config.toml
num_hidden_layers = 14
hidden_size = 384
num_attention_heads = 6
num_key_value_heads = 6
head_dim = 32
intermediate_size = 1536
vocab_size = 10860
hidden_act = "tanh_gelu"
norm = "layernorm"
norm_place = "pre"
norm_eps = 1e-05
positions = "learned"
qk_norm = false
attn_scale = 0.177
bias = "all"
tie_word_embeddings = false
parallel_block = false
init = "normal"
init_std_qkv = 0.0182
init_std_o = 0.0182
init_std_up = 0.0182
init_std_down = 0.0
optimizer = "muon_variant"
learning_rate = 0.00574
lr_mult_o = 3.0
lr_mult_up = 0.713
beta1 = 0.95
lr_head = 0.00823
warmup_steps = 200
schedule = "wsd"
decay_fraction = 0.947
decay_shape = "sqrt"
final_lr_fraction = 0.1
batch_tokens = 131072
max_seq_len = 1024
doc_mask = true
train_tokens = 608300000
max_steps = 4641
dataset = "wikipedia_en"
MLP neurons of a small language model. Each row is named by its layer, matrix (up: input weights; down: output weights) and neuron, and shows model dimensions 176-271. Each number is 128 + 24 x the weight over its row's rms, rounded and kept within 0 to 255. Numbers have three digits each.
After each neuron's rows, "fires before" lists the tokens most often just after its 100 highest values on Wikipedia text that the model never trained on; "fires after" lists the tokens most often just before its 100 highest values on Wikipedia text that the model never trained on. A number after a token or word is its count.

L6.up25:130114086110102147108089091189088094121120139168127156112112101169126114129105153139145152084102106115143112103122111192105109115147124150126145125164174149128140134143140182154129116117112126072142125095132104146112119086115161124113144114098116161173137145130146137112163117153130132136
L6.down25:077124099178082092128151107119180123106107151119124092121159103121102124148133089168149146114136145094092155116091120104140087162132178106153157122122110118131146067149127113116163136121162170155138154154134079134110153106152116157144127152134122130091104156171163051122126130074167110112
fires before: " |" 26, " 0" 7, " 3;" 5, " 4;" 4, " 1;" 4, " 2;" 4
fires after: " |" 32, " 2;" 8, " 4;" 6, " 5;" 5, " 1;" 5, " 6;" 4

L3.up20:139137114134101116104132111149120137081149131155142097113146154140098131115173110140089154159080157153116136117093137146136129175101150153126118173096096093134107090136134148161102151133122124094112101133118119085137136103144091168136147130142066139100105182112123134102122144150103152146
L3.down20:166166148115095115109140165202125134126165142137145129142126138151135082162156159093136143158113182095122185118116147138107106138090154144136155168148127116118100113108110122107084129143136109142154114171161122093105141162145109102183150093143153111142132125112151147083154121146107151128
fires before: " |" 57, "\n" 4
fires after: " |" 40, " Total" 7, " general" 5, " Republican" 5, "|" 5

L3.up47:141160126092135111156108119132126110165159118150136094136119148085112141101141119104140134157123123145115126136138150145149119132099136160153056137155188134172148146131114139123126120149145117098132137079100126116117154156100117110129119128143135135122106121138152112107160136145112078142
L3.down47:151119120119091139109136143132111163110065143107140144125144106191147102105118147127160111097129143102161125107128120093133141099118160100129123103150117142094106123082130130096154118111117123141113140144138137148130087090122135122128134095123154102124137121121142108145114132090140139102
fires before: " |" 58, "+0" 4
fires after: " |" 70

L8.up1017:167101154156107186091166138125123150107098118130116133087117148119142108168124044144175131136095130163137160118109128138127151155125117127109164144132142112097130158144120121120152112104132164129119107186135122085127131122110125155130182177145133099183126143162096086131183135098123114117
L8.down1017:162097070150105113145135136109130204134142161153157153113120141126148167109115134166129138114187106061125180133130110115130127120132102122111131128154108118122092171117142132131131144126105099120119138132126144150110144114132158124103121104120109135099112111101119144071112110182190163153
fires before: " |" 55
fires after: " |" 53

L6.up775:120096154131195090117090149122079126146121134158152123171131131107165109194114125167125105145161142157127195139116118142127112141142176141111106124105086144096090096107123109140148126136125132103130160129099124116115124132133110102111090112154103156135106178156114073120120113139133153136
L6.down775:107095141093129100157125166119118113134143128120102159130124126128177127131126139138117125146131121188117121125140085104146162128139140134124131152091104105148110125162147086101131138142131134137124132143070138128101121147126131117131107152159091139158160139137100081137182150122110116145
fires before: " |" 58
fires after: "|" 50, " |" 7

L8.up895:101129093135096098154161121144138124138108141136125126114116185106144107078125140136116137089144123124120130151147139158112143095108115155162138141087125128099148141148123111172129126066124112129105139128113161135165109147150112149129090137141101174091124150144148078129135182151126135132
L8.down895:113086119134086109152105091141142095097116119113162123109183141113091150179106107123139098101130117128105123083147162096120104089125099110111118170118139132137140117116175143161146146121114103123122161117124112130120108147118164101128142130131098106152141180139089121116109138125143123110
fires before: " |" 64, "\n" 7
fires after: " |" 56, "|" 13, " %" 10

L2.up920:125127121121104080125150154153154158133107140148094101097124103182141126143129114119093133130091129123124117106125130152141125149155126101151097096136119085110101129158126167121163126118126116124131103127151115114104135132140132150131117121140109121115129163174117140149138123138159135102
L2.down920:142112139112125118075139160143097101124144162142136104107157083138113151133178129130111140118131149131121088146128114140139138119148109101087144114128114132117120109159161137132127145113135131109098125085136106117133151108119108159113147192133158127105091131125147132141116077138114082127
fires before: " |" 49, ";" 11, "ber" 4
fires after: " |" 56, ";" 9

L6.up1115:126119122156128149130127116148103124129127114151164123139175211173139188168122105149127126144121155176142097131137113134117167114101175153078135165118130117135137089139110180061140106111114127104126136154128110111154132092155106126103108146166099105116102105138104115104146125131123125133
L6.down1115:118123101102135089111141176117054164103133095127096180123142112113140143139128105117154131130133069113109135133149109130132147113106067143128167125160162113141083126142175104104143137121159142192146131107092157150101139169177141086106129134087110132149123140102092105122113107130135130133
fires before: " |" 42, " a" 6, "9" 5, " the" 4
fires after: " |" 62, " Center" 8

L8.up691:145072142090145101153180109166088144138125123121104101193109131113167174146140118129120089125139093114151129147080131140125179150126123153103151098029133108132123100153115141091108114136118127159111155146105127146142110146142130143138169125161125174150131090137138177129162117141152172174
L8.down691:118128119098099134132145166147162145149097105138153148140124134072096164103130167139134132093111124111125192110130126150146172139149118129156194061093072156108108117151137092156121129132146121112126116125112170112136122186142120111155154102135127156133128104161133136105156114126100195106
fires before: " |" 42, "\n" 12, "|" 10, " " 8, "–3" 5
fires after: " |" 58, " " 10

L8.up262:138138156137125145166166125110132137171157149118125123137151163137168132146122117126125163124119080149145103185096145050119118126117147118130069121158165104148176143141121142127101105136138141098126126143138159108152135092147141124153108096114083083105121126111136158137126100123161118093
L8.down262:136111152141113132104146098166108095156151129122086149098136068172112140155127087138102156104123140114098117137146158153141110107135107113092117117120084143140137089129131148169095134101130125124128155135111140103150138104125116113151106155145148159099137065113087142128129170144134112122
fires before: " |" 59
fires after: " |" 52, ";" 6, "–8" 6, ":" 5, "–9" 4

L8.up1242:145121155148155149164136122108110068130130089122117120116165166101140147144183123099161130131148109177142092099146128112112152140140144148129123138134159113141142116136130145127139139159113143131140141112102087124141151123159112134142126127131121107125134151139158116145120156087124166116
L8.down1242:133125154156127124157089110106198146125116113136142124096143113137090110141124111137133136119126100144104113150146154122083111118108111157091096141114083157117154131111152118135131116143160139099137137141146089089099168139132106113103112155105098141165142148101162180099124176171141087115
fires before: " |" 45, "F" 4, "UN" 4, "15" 4
fires after: " |" 86, " as" 4

L3.up103:100118068147159093126137159126158122168119102157105097140146128159166141125115107118136152123113133128135106089184120151187133112116101145148083126128106126151119118147137146148128153167105126145078160112108145137155102150148153174130143103050118117105106076144130123138139155146134160116
L3.down103:175132092142120134081111175155146158090160089136145138132115159122144151126152116191107067128113122148109111176148127110108102124120115135138108139086150156126133118162154088142161135116092106119083171150139140140145121161157089122088142107073115110124109104107157125118143086140121186148
fires before: " |" 67, " States" 5, "}" 4, " (3" 4
fires after: " |" 25, " (2" 13, " (1" 12, " (3" 10, " (" 9, "–" 4

L3.up1151:119122090077069064101145168123133126117111149089115142140146137096106130138159091118087116162150115125134159095124142110101113110098145124133137134089154137131111140065100152137154112145115128126136116111117122136142124164141117126191135144126123127130097130147146144112157111153096153150
L3.down1151:158148089159166194141126148070135152130186150101095147115143122106098136122131122118112166119119142160138103142139109159114093123141114135137093110086123106117129128173140139126166160114151132118179146102100172135136150145109122139145133116131109173150117103113155056111137139110114142118
fires before: " |" 41, " H;" 14, ";" 4
fires after: " |" 48, " H;" 15, "r." 5

L6.up1086:145062136093166175104126132132136120104114157145070148106113114127105090121116094152087154113124116146133122161158146115103056123096127146140134116130117115102116120151142086125109099116149121131170126088120137145137092113145167137127131124130151139137098141126095119122114142113127139164
L6.down1086:068112129099124160126111088123116144085125078145071108161137126121149076139123097126107147141111150130151161133132125095129150135123162155100117143118078116094109123144119122145149126131120132106159109120165156159079094080147082141095138149089126141136111142134118132153087130150109144125
fires before: " |" 30, " F" 7, " League" 5, " E" 4, ")" 4
fires after: " |" 37, " T" 9, " A" 5, " U" 5, " H" 4